config.toml
num_hidden_layers = 12
hidden_act = "swiglu"
rope_theta = 10000.0
init = "uniform"
dataset = "wikipedia_en"
MLP neurons of a small language model. Each row is named by its layer, matrix (gate and up: input weights; down: output weights) and neuron, and shows model dimensions 128-255. Each number is 500 + 40 x the weight over its row's rms, rounded and kept within 0 to 999. Numbers have three digits each. A neuron's up and down rows have the sign that makes its largest values positive.
A block is one neuron, or neurons of one layer that tend to fire together. After each block is what it responds to, as a language model described it from the Wikipedia text at the highest values.

L6.gate1170:485501547467456546509492447572522468523601505503439524527513512558470517477455519512439478486539459465555499526495608617516631519563479563563543427508481503471523543492492492473548529441477456471543465527520487546491456483455433530537487496472468470517489525429472516554439438497495486521491528471490496519485483568460430508488481510401485451465499516468476514461458518507504564540514
L6.up1170:524494497524541505561411468522560505505531477433491492485485470538437518482469488552512515512611537407539562525442481516592505580520465477509461533543418469530531562511475479474568538507521459445545418450468506500534538496528453462541505485440521523494517536456422468461489459463426503493499492499510533485432538474517499550505542557533455524487523509520509404461440532523528515515424
L6.down1170:520506516536503525501458479529477506504571482541533474511446501537413551466468492526498529506552384502546565451557530570527578578515470507490436484395541476492515485494447467535471530499608515490532464529408484547532524501471516503531537454492526540472489507487430485484458516446538482568459441543575555481467498519584504542569506548543484426501495517494482551505397542493546506509475
Closing = / == / === of Wikipedia article titles and section headings and final | of table rows; weaker mid-word name pieces (Samp-o, Lad-is-lav).

L6.gate251:473522509492450452478478551553561482511428518530547523485473467455541507505535526481494520556528521468514400498474359465543539541490510496523473525582526567499540481518472531480493397505480499445553519497573470479509415507458544514479458449469562513536548591496465502450461502470428521498483584413565510433496500516513457548445535493477417435513496534477513507548493519470550542457509
L6.up251:471450444446507610556489533466475501453501502513429538557512510453475513473491460518495531565488476575435498453487520567495548495498543542555542479517584529533516513450487467457506464477493488495453465533537461474526472409406481434450455520480489528537509525522424470520477490436519496460446448520506514494536515539458450456503498432504464537524516483539533493496590465460639574484524
L6.down251:519487529505494505536503505499474467503485513454483482487475539443495478539470473482573503498526525569522556513446508529575480479495490409446513510552566473523489509537534450527505428472522389489545517442523593488525502445469402430450426507499485506479455503571454452379492445488469534528514481501569553548528578467453531520502592457538514504473558482611481547464477498536476460523530
Final token of a sentence-initial time or transition phrase, as in "Three years later", "The following day", "In 1971", "However", "Due to".

L6.gate451:462601525549538482480435519422528472496490477504520482401472502569503480523491529498411476502508517436480507525456493551532504424522485517608521516457431485434541525557514485577434467569535474489542441566507488497475518509497514508486478567426533444482532580510501445485499513502463514502496501488504421454566499416495444501509476508528486514557475396523495531520453453523506516459546
L6.up451:531481527483533427573475547500515523411509527500571593536498467615492546513483489474516455462438537516514465439583503494536478523534512540525503477459567492491500507499545490452455525517520492523467492532490513487516484494520527412522494497482475442462472514509524450473499469501501573532521570507501459466610518478442448489458499522482542492513473537507547540527469482512506484502389
L6.down451:496470534473443579515454573465452498496401529529503487541516496507460519502541489499528437482426485566470516429450468565603476514435476502531533530528444582534448501520458503537535507511497541481562540503500428494450489503495505443450495481486515460441542532530515373488461455519464516515515466508546502462521548471461424452437487465503507485493549516564497519516555416457544516568481
Final word pieces completing split words in sports statistics text, such as rec-ord after a win–loss tally, appearanc-es, deb-ut, Le-ag-ue.

L2.gate87:500505463489465517525555460501491535536449489487506494516499472517508435487558537465556542429438536531542539539477414472521519451484467450488547436529464460479483521458491497561496465544529552509453458523429476482566471425511564473554451519470475484497550516542452455530483425490588505516433511531443471456496514529463485498482461506450470469515532512496517481514487534496500545504457
L2.up87:533447454539497428469521486539419459518504454571504532545533512449518511504491573476521568428458490502444529465463466518501430439436477492582564542538439464510498465534482546487479492515526516487470490440459514465522477517559489520470415569469425570520518499510536511593526489494484531496438511514501460487570495438526498520473495571458492497509504527458479500546476503441552545417518
L2.down87:489476446485508427496506475508496506513501509614464488541508515530495474520504554526497566502484460550498504433540533517517459485454491482494557493434417484516513445540505561524465567530499494502548527422574594490493512503464529488541540564504491488498493500449512494534474535499459493476441496452533513550597675507471534541505498524503507585423439456478505499568539504534483533423472
L2.gate345:473536563488505549537507449551485491477493522535494422565517519472477414492439504525474475467459468515529483426504439527548577535452480426505553487465452536563513432535500516459501517580545496415535444473594513460481476473564500490562481534497461560538521525474488487444516504472493475442501496531528510438478533495502513401436514520498472488504490513504544479507529522499463460539506
L2.up345:549435543477414511468561538492454539487565543496530437575516491432517461492500549489509499529447501494464460461524513511466420522499526464512513447475492471437532477465550533534474512500436509486483466485434516465455520504449526471465398517501499484515462478515486445495486405583539536492467506460523504543514468523520499492481490464475469488479473511509485530522478536551435567530588
L2.down345:494474498519475418456437457438520437573496426512498469491446538511533481486510547506474465536528479520462501508452557487538483565529522437533519474488528494472567544553514489514519526591519506545490554448502518535418538450474521484513498429541470520443517501474542529468563457483523504548499444453569471512587587521447439554514513491461450550526498453448501477501482549497469529427556
L2.gate663:512508495497439414439520574422533501522531486512532495464547518498537451408448451445436593556457507485496474561401504453487497533501540555548491511458513468480532410483460481495454489538482564533471501474575575489476503478504513540525427533482508520491502507578475529434524518465419517518478477493508537498464379541482521545441464495458513529535437420398569488529466524513556536479530
L2.up663:521452473484484455557460517465508578626538541526443481506517500481570487510476504464440528549484499546472509545533524462513508446416531516514518543518496478488515482524492544496506467544472479495482558443531550428474478500501504537522468578456473491518529528580530616470498540529421464543484486491514492572485429544503586504517457497482530555469463482441593555523504510517498503521540
L2.down663:483504448523498521496474519458549564493420509581545461575545408457485541515510567568470471495492446471520507489477492464505523497581449521516541458457471454529399529503470492491495514536455493451498488491459447466462458458524467515468544458491450482451457461411541565479410571502502530479527493548507478503522543484493509357434449458466519483439473502496499446484426436495430509461508
L2.gate1034:438511432452454511551469447511461481504508423519504517521549431528525428462478449513548537459467558470509522559450542525509534467451500461548450540529505499502518446413425469538460548525479519542550539478456538492561452450547473487447462531504483426513568495571555551438471486484475559445531455483457443530471518484458446511494455502519495538494456455459493497463520518474482488531557
L2.up1034:529528522379473510481484530444414560499584436498447455379564430498477526479479507526458435485433554490572474497469546497454504499457512469443546460490503514555513558543494501573472536538449459432570494482534427499500535464529568471539467508524501447530534491480548531538498435472544475513478495501505456524476501557453502531522466512505544508421495499502488441490486511471427422504505
L2.down1034:496476531574518497483467454454433474447501551525535486515529486512484445548459520462516533561411479500413458506463522484463484512485511463464443512556480548423457520454462488518496505509493530446537519498488510532507490546437474458495442528491464431448530494514520528478465513522471532492494445468467504461556494479554554423479443487477406491502530543454547510442489539531514434517535
Fires on "The" opening a capitalized title or proper name, such as The Suffragist or The Sixth Sense, also sentence-initial "The" and opening quotes.

L2.gate115:473552485566499506558479451532533505493529487530473561496490490535439421521506505474479422493502485549480526442489529492582467499561425527495414525556528511561518543569505471506533539485504527506465526566478517504499535475467509509452484496429508597578473467560475540481471435500477457496576493432491576453366515503504453500527375537470524491469488497460611478498417495465448591568411
L2.up115:472595515486487498491513484457407462522502436550546481525479480538536489449537509531536459513548502529431518505487419566487598534534474551438500512553563432576437515522506504515557509500557541451525527594489517486472534488456517464469522512484493448534476480517535528475487462476531495451514478444497429528473480509532529503546503486533517502526415503506444523422528466441464536512484
L2.down115:545477506512495521530564477463551513495431456529493515454466510536384431510442488496517490518528531451527478453465445416430551543471449515492486535560504463520437545498417502494453482544481539456625450480527514468556458513549545553512514473490524507424492553508520572499482497431467494510557481448431506495439532514562491508384487514482482514500459525474482486505455451542457550474482
L2.gate821:540555501538475505528451475483440489522482541483458474508457489569522491503511518447476500482441533444527551488497552535498475488484487530482537518543581571517495493440516463460567531487516468550478462528445465511543552493562514429502503506468490488590518559486432514472469513515510542566517465537579524497535518495491504445468576532552584483515579492537452545567494523534472509580569
L2.up821:473627570506487500485486470514441561520550466471495472505472488513522517499478456530516515474493520403483601490507521504426438470542459518441497459543606505526436475538523479507559512582536459535488444582538476448519521475532480508510487528540444498522476559472415530557523438516490548516527469483522467507536536450516529530498452549548587508511530495568490523446559535407499584503470
L2.down821:485504491494546547416529499477482505534541495499447395577523486555433435512484507484456452482483505514538465529502476415563533485578508473529493421489563495569486466485463434446480451519568507537498459403478512544415496575488568482467581530484535498478528512515535529458458530464522532474493449573506494474582633517452496537441542514503435517435467546475524487460498519465458523445514
L2.gate981:466496476503513526507556520485482504543516443538470516561511511527600431525500519499495445561490483489469461485555529546511465515443456586484451585471522523537525528456555456479533515476485509458478432440565435477482480512440578440543485520511483566484500440548456571445534466546542484506425495451517530468506494458515507534424484535452481528444548441438491480530535463449578504507517
L2.up981:477491519482508461500486528453551561492508466551558471540497508473422476466485443554554533499500480409539525498532508530491434594587425474490532520517453440481499486399530471431533540533531492460452442436519439469530483518486421500452532545464517549500513444503541553509553530534514485506482523525553562464443472469538452449489512486486508552468427420549456562525454422483557495454452
L2.down981:497465496523500424515502493458504403466516438501468482443528434465450507453512523472485484495495518456502524528489521600534499506505511510440488480475600471560504550508447471438488508451470415539468539507561538471454535507550439507437468538527465506467460487534446544480494478505483548485526507546496504493510511512525558469488434451488474504499504460537440481615529444478532513512442
L2.gate1136:439503581491556468479519481534461468528521484502486506524647484511490539513517453490527469481531526352476445538498520481493499481468487504428405493463488574463514587498439533464483530436543486453497487489525501493549576466489498533452501450462497594583512460556473519517477442513451574438537508486532471476486490491552466454472547427427493512538414476433465552588442499501511520499528
L2.up1136:448516495513544461441469571492513454523519512540465501495610468443553488457559510472521512518526508467451515526445489436449430491519469574478472444525459458469492550532457508539456529488511457545486464505541512436480523454575546507497488469444537511488544518468501452512504513501514511470505460470542476494557520520494493568459484580454493460506413498454413481421499479527554506549457
L2.down1136:542527463520451498546505499482508433526530517469420474544559454502552494523530500481462507506469508502499480537436510478564471483420461548552484447464595554479540557465469549514465473519478484519545492533518526463558518471531500477436544500556494484483525558520490542435491492475492524478449423486503543557509555498488542503536548561562496478492519531468464465464519456562530556495532
Closing quote marks right after a quoted word, gloss, nickname or title ("paria", "Buddy", "Jingo"); weaker on mid-word pieces like el in midfielder.

L2.gate14:499461394529498495505559478422494524518484468489489539516550561467470572455484443470561441469510521554495566461399488477491549519549459501471559459477418532528514508500517502506533451513558451490545491391568524534456469539506455507443556456526503531548418464442557442469553483470569454455434439440544487409556516524501555538563497483484524529492441430461447534534498504504473423475489
L2.up14:520487473532502493507532454499500546516498483572457470504596514489532592486466487522552484499532512463542538419466592488475489537543462515433592603556433507580540485447531490490536477500474481442554535444540541553481507583463423494466558465490500508496456461441502502479505569499505441501523450467548505504522500553508524496530484514517537498547464516478514595546536469508510436537519
L2.down14:466584484428552522511512475479601451572466474454514543551502481501448512490525531454463526493496460532443533532469500417470444456512480481438444539540503538467459567533524517514492525476483498501486539491504558490475486456497518486541531516534463446491554483531467552499533443451521553465530469483437523517513627415520538512494564482456471488458509451532449526540475536504518448476498
L2.gate617:497550524524473545495437516444521531452459454531487473473538508448408520526556510532449497477484519393507533520517494501538417575545449481483567489432494545517529536517537462458536468562522491530496433421493540526445470492421511501464492600540468496511521469513577512445510434513564558467469530471441505507507513478488499533476478557507450532441492501528572514538466494446437495545466
L2.up617:495542479496464511489450473483503540472529461475516428532487448521465549528525517565515491419476532477490527516517537450588422568502468482437536505458472479525537537469470484440549481570477469561549464494491506426503551585451529461416606514468416470504454497460495551459477431488474586470520477550539465472480530501462535593436490451531455477521515482473542525529514503491513442547428
L2.down617:498515433544430526473420453465556551522496480473526489492441555507464543531475512470493499471474462486496528474535520451574477559464463496453462457533340504522579565521495506535402465452555529513467501507471468507487519512494515506518560544614501460484504504482503444536507463488491484545528448494409514459578662501506510550527477517496497549516519451535460486442498508504470444513420
L2.gate962:442483478496470470548482553528508547549574586462546435525529464481496488564525522510455526474495411484547526465535543478536499469588476485489480515545520511541540462555506545452481562460521458522525502499496559485493468494432486467544467520523507555528495531548505520537543491439619480462529467507515520489494501455511543458441464502519469485565544499528421514548499539513439487489461
L2.up962:522546516502455485478500465499537402506606516464516559554450423498519494530540529406482451473451484516485537458455516515502464547553453524469490498532459477552471519548538496529464483491491486504542505536488523463491505570423475526515440478494458533507533487450472540528472560488598442421430432436525440540516458518504506560472452504534544539496559542498436445511501511443492465535492
L2.down962:477485494489523527457441507524539467538488477427510523583492430510476507472503545469529453504466459521528532510447445496490481482489491447456466545486554526519501439523509366491490482592516475481530505486416575469533550500526455531503480493543457454519434517451500511470556457509512537538468454492428509491462592432448520555464482485496496514505501480508483625519466423418471537488416
L2.gate1055:482511492519544505477546533539500480527442453501501585501565405504552483433405474516498474460470511491447544476549568556522475558601476465504516540552510499469529527549494528497497529470536567570604450571611517516480452539490475522476428494507492534412451562450521518510478496501540482565540504464520509453519469513513613503544504498558511528540544518520515478507509477527487523482484
L2.up1055:429596532485506449488533478546459480474517532494521511521550529502464496535527490398509492521467531430504489444473495550570459517450496497474482508499473449520448542525521501445465500519524509488484481492505483456463552564447424527518467477519441467506445542565513505481487514481451472512556508451555489449517488473426537457451548455520446554486463525528526532503510491436553473449452
L2.down1055:490434488527550488513527490504564509547454467447492418466446585545549528496505524412501493524493564503479458468525473493507462523538358497476466468503439477464441538461489487490533490465564493497538528470559474483549530533485514496515516433509527453510409512519446531510483486506431503480495433444537581530574576475415496550509566525496464457545495475500488423519410452486444521539441
Second piece of a common word split after its first letters (h-as, hav-e, h-ad, w-ork, fil-m), plus closing == or === on wiki section headings.

L7.gate5:562555433506434469560396498521434421511471487538516510544549448500464528548482474521586513512514434526512545492503485509466549514511536481530590534479533493507543509442513481570468472526531495465481498496462441469541427533506503496500483455439420513451486493420474510469513466451493591440394456530441515494473507500507468598560492533498478548490468526502512480517533535511484512539501
L7.up5:469432524544473487525445494495490487524490523522556605522474530506575555486462529483500489594461536529500504462522523456490560556493539522532531517481499488491544549498562540531458508529465563454474558426494476488488488541557502551522503530478481559520519546528476550472449473460525547448461520543522499504551520477444500456364531493469475526484446431529550465477509523544511470518508
L7.down5:458474491522520510464397452448478439468504540545565577483438470520558486438484498479496490466520489493480460500502519458457486550504464457530501579431530565483542491531561492554505510517517513429486522514530492547575527485532495460505495512489498500475533519565526549538500516488493536492494479527548493471647647468496477502465490489455502605505608493512512491518494489515496478522515
L7.gate31:430507507492461504525512549495492499533516501493523473468507514467511430513521480551449556520479470499427498499499469411527508514509516472526560525494494505520588512540440492592472505514531462526402483548543515508539512484442482407503489571547439437484505505538473508471453435442494525471431451460519522490490491524422448493513506449460481538546374533474497483426521462505461567508505
L7.up31:469515492536502475482435496462486475540449456488555575545511538477512447497511475508499508511525463514474499526559566525490499507474547505588578522587542462517525539533503520455494498530544415511472503515414589505496481543514485486502440491539520577504455530497518461481500525499534519383415560440522505542553496468429473485485587601479478534536485500432510492462495497457518565492458
L7.down31:511464516506501473508381513468508475459423498496566445504446522472505507496497464557563479525525524514498529526515483510476479522521418471495501529524562545511357505507557497479463541499555562432563551467417490475540459468504445456523475487525552508463463467517533451511495505510501495534465543481584508523594676520355455540512558504447475576493547531492509529519498519534464475501498
L7.gate266:472499500507445440595475495449473505503531508460512488483506476471479485547453501480532571521440521539509440511560431466499559514545558588528457483521512512549611508393499520466430480513510430556491504413496445495515526534500574523493542518525523519563464517552554534459439502468508570452424517456471503523489487488459453485482480526516517589499470512451534439417524447442569557514365
L7.up266:534541496499486533551491464527474515505432465490511507469477489496504527433505461484503527475503527535537504461507562513510535521514494548491549531553443463497512481536617548586513419496487485502520548495424479514490559541473566485495505549494447509527477500559597478539537453417487527473483525484521471481463478520483497559521448600501496471484540426571456549505484483635522496519420
L7.down266:509464504447564538576484542473458535504522514458518559414448496483551514445460479507535433528536532541544540467514500524455473436496492460534563486515501557478434517565587529475514500495552488521532559470525528506443519444497537433510478524587468473450512525583439486470443460514482504478489465528554497514681637485502528467512556516513552479474465490518493574528529478469454521481467
L7.gate843:401568497436455481566496524501472487528516510476517539554455502419539494561588476473560508588499513508492421414412500525486470494512601477482581518455485513467529469479503524563513463607478474467498498580362478542540487470494499476500434503423437493454502464520513548484506527454501538480519547490533480452425500515480501483508519505498514531487460494468506505481485448476478540511495
L7.up843:480455473468472493485405486465572548489473511500561446521530457475476422584508526470485599515448505546493535519461563483437518517477505512440513430436497489538522462535540554577469488579476504561463530492482492426560479548506532476490564516531477477503517587465481467472527494469478495480500446527492474484509475503501427470468502484510483396505468423530528458541469491506473529526446
L7.down843:547452490483441532424459495511543494507486578496488511412509448532543483469456534443495451441464471591497551518508502455516484493458436505469488512505491482486534564451548499535497557516506512530503510449543522530513507488523519492494471490504503492431546520521518504485518507531496459458563499432517545547603702469488470487420532443483484508472451508505493481480473523588451492472515
Tokens just before a main clause's subject, mostly the comma after an introductory phrase ("In the mid-1920s,", "Following the battle,", "Despite this,"), also "the" or "that" opening a clause.

L7.gate270:502498508434550521547509559555491515488513559444471460507474480459501531455523473459494514504424480506511508489538493491408510487435425526535520468503593519460442545509557462485476490537530485461477483474543498484442402582492561441459529510523419508431467526425515434519480502483505492451503476500490489510533495518494569542484492627521460533523535442504502492521518480482563559519556
L7.up270:533475515502492468504487485525483446544481536497472519539432476563422503610471543419434431482516499520623533513529485517439566498464466444520465505455531514520513581450423524557547518542508504523463555494543484477502469540469528552494470469481478494498521545447422471558532538530561550566450441461550489480611460551510519525485496481507482507437504477514437509543452551467500538436491
L7.down270:535492509489450517460522474459474510537488435496468501524451538446545504532479475503449510564551495493464500485463493433519474451460539406442576489507533459534475551446463475482474534491479437528508454505543436518533559499480486531491423487559531533481471494497550549523474528467529585445538522438471521545521564503465440466485468456501462415411439466455520528446450521474494525534575
L7.gate576:510545441450463468483478520585476531555544507472544534552520491499516480495522506472563492450445543520429503515533479551543485515475488476464483485512536526498477537411447525457576525388537531453495509451491480528520443524518538494451503498503532510457514519447470514521501497562477596575531546409505501554465484424473502529544527455494539445508449518509565476490498536525453446583512
L7.up576:549451477511536486442534476423486525483571508494509495561507522437430484460506524508484518481502537492555561406454483443487424461502566496508526530433512517504517549472522477490559489572561467501501537450567420487513378425495555496536530504503440602532542524524548493563460498483535488561540462418537513529534520403565565453448488547525471498582522451525511524544542517515498432436513
L7.down576:570420511499512470467539556440494505506514513454450524514467458502536424539500502465535474465437546520516547438435465467486558576509481477488548464558466473576475507497550497519489472514502430543505517460523466508494512501497457488532500514511478551532544458500517563440496550474472490495465585487603472515631550532479446431440508487464482484549545570474470467504511446415499522468506
L7.gate660:499509466512533479453495489559455486411472511493586455484427540530490508485486523491480465500497502497487500476523512487516534524432396545556494484476480478530592538534491515491478503494506560492548435457509489493449519488505588449448517538518561482440473493532481601486487603537490492551511497525531446437538510430436441526453544508483459440480474493527519517505469473445554507524505
L7.up660:445585463458474487490518478532442556563487493484454490518486486456503490477474557478538462500527499514585444492547536499497468463558487499574514550482463563578508475476553435528511522524487415391515517540540502539424504498502506485494528447532461563439533501496543568537491565420524467520470504518559522504487601525389527514474478485429457492546454512464541548489419546573549433476544
L7.down660:503564499468555518436466532462514524466520509516434451541485553449513533501527435486466513518511481496518552507512475580498473522511544474565430546555444525464467548386547509504550538522421504536483471493489519430481549505451531458536553656480527484481493533516470452502480470469577445534483486518490468424470533462469490480485528537458489526480544467474548495498482527461551421500521
L7.gate1308:466466513522598491511411566519466505483492521505463532432507489476419512484555573523485468470486541519568458499505461538424509456494495491546454560481523560477479543468496561537483436534534547483514484526502473494481492476526531518468439435495526554410507498510500415546484549468504498398522486460576477568503566472466559451454507485540522500541493547560578491494518550458457532553475
L7.up1308:495451520463532443487453547512434459502515474540544502532505532433462485523489484484593488506500511476426475377508495464499490450470513518506484524519503568456469515511559542506461516459473475488494419492544485516508483558537494531524531512504519496482542524502469499479532526405508540524483498449597489512564523535494460501572603514467543437473518571511489560530427517505518534543431
L7.down1308:476498533464478552525514550498531499527432537511500433465421516588510441456515512491481488500485474482440476497460486481560465537458503490478499555530551499509483494483451497465533554474522473528479470511516496525520567520448534547596544488490431501468501501450560539556469492468424497487476537494448451497546611516467543433421559500516445510500547494425519542433496413457458491517449
Final word-pieces or commas closing a counted stat or infobox field in sports and reference text, e.g. touchdowns, appearances, games,, minutes, elevation.

L7.gate2:490445538523430440507542493443521467501530559541534530533457498555426517528456507578533546551540438499505459507579521508455475575527494536528508486397514526555500452542436575390410601481493560502438501504515475466472447459498471456551523489531583493556515564511481511464413495519486510556455517530513470494416598422442434520553496565557481474544479504537463474397476507544449513494500
L7.up2:469504473455543477490512473493551542486472477494444591564474456570466488568484593497491508432461477541433452507507531510487453617540495528498542495464528466565456461495532519505411547560468425532438492538544478435524507480523450486481463520583532493505519527468459534491507497519561494540522558452533541481453461444473458564482507597457512494539475485559475487418504412502497521488474
L7.down2:539509528497560490480517544574489509450530505502496475540516471453500529491518520471474450484462499505519436445449512474384435572518485568553512412505486511488484486481532499502565568511519520432435554520520501467468557508479484525480455552512514471509507494445503510526517543459577465497495533496505562524441707487490546464537501498463490473511460451468441511561511485443474529501545
L7.gate630:489453499442480532497511469487476486562522478460488481489515496581503520547495454550520450465561534495537427494503492540488514598537480519541488461481532408455456488493515564491487509510507481461531455492412485486575554553512489459534541420568463418581580558504480495518527536420478483579470441483521555465468495472512431487530495485441523512522485465503491544464524568446448455480459
L7.up630:489541473537514434496539546516436539519576540458467565505519451515492490527530563587516564474514493519497493545470475495532519429496435479486535518510493477553540453519541462523449531526499499506486588526509519487582423472567468494545495449514480525481458581477463575534531462506453383503511537513498532462529476498473530554435578508569459452527525453469548488464453519410529552509529
L7.down630:471531475515542444441480544483468551583501452521498432447497476527459507453564577471528438518530531437540535435471422510526499422517477553482443521519429505529523501461510453501459493477506475448583526502475468484530487521538469462522460483470524479544514526539617604469527500522504517540458481505501507462536537474485545529471551551466515471561524454492435449578454446586546532550533
L7.gate876:559512496447512487495448571434561512533476471469490498511454484527440499543472465515502478446494425519556542525437552475489526440556530536456516443487570498485520613524523522476499445608514499452532449559487569561478511572543521524476491517580501448483520536518542482537526523462477450577471518478412545522431491478470456552493549501445490535513528375523490501475440497565505455543509
L7.up876:441519506467488517470454484550567578554504449482495503501412524502478519521447502523484583452501572544560445470511517540497552519532505420498534520493462474424609524539478558516466528479523453527500541514533511488547520512512520496541503436533474532506549541479561530483580515469551531487483503411482549499402529508500514528482532509500479565494568514567461529437536491443512480454451
L7.down876:418507478553408455559524482483528557514506512506484451472544466515549562522501515460493587488524458538496442457433525539495595546494467496583541519637570454511634491538521453498504483504521462480489484541499469510524438484521577474512546517500503540474529531504549505511505532473535496489560499449463500569507511584514534492489511477518454512505528542487557445511509587449502541450528
L7.gate903:422514542533536547497527502563503515554515433477497443515490495542387459541500539469499473483437430497508417486496568532486431585559539527532481518454469519540452500484580496500504485549549529420471532487516533465503479485450485498445525528516505570476530479457518485539486528514493426447471547461518447507517521454448522584561523494509542454525463547529519483482480493475471516550511
L7.up903:508455485493563497499480541554515516522517499546506498532480504428475433448512511536527440453490552525536533481511503569498459613430472542419562487570511569533540477538534529480440520490542466545488491502448548517512512525539472499523461516521466530443497471476450477514545524507474565507510496455482482476510487541499491498532601502525462514476497458492511519479567589449457456466502
L7.down903:537461499432521501463544486492443510510497511490462453478445542492497527488529471471495499436485490512544500470487467458427477519468514569626505481572511538469488510461490564465484503492530524524524469508501406481534512533533532499552547481530456507498510501525477520514524483407468567482518535540516474485572586461440528492463549516509456498564487460499429508520448447489441516453555
The line break right after an article title line such as = Wide Angle (film) =, plus section-heading closers (==, ===) and word-final pieces like -er, -est, -e.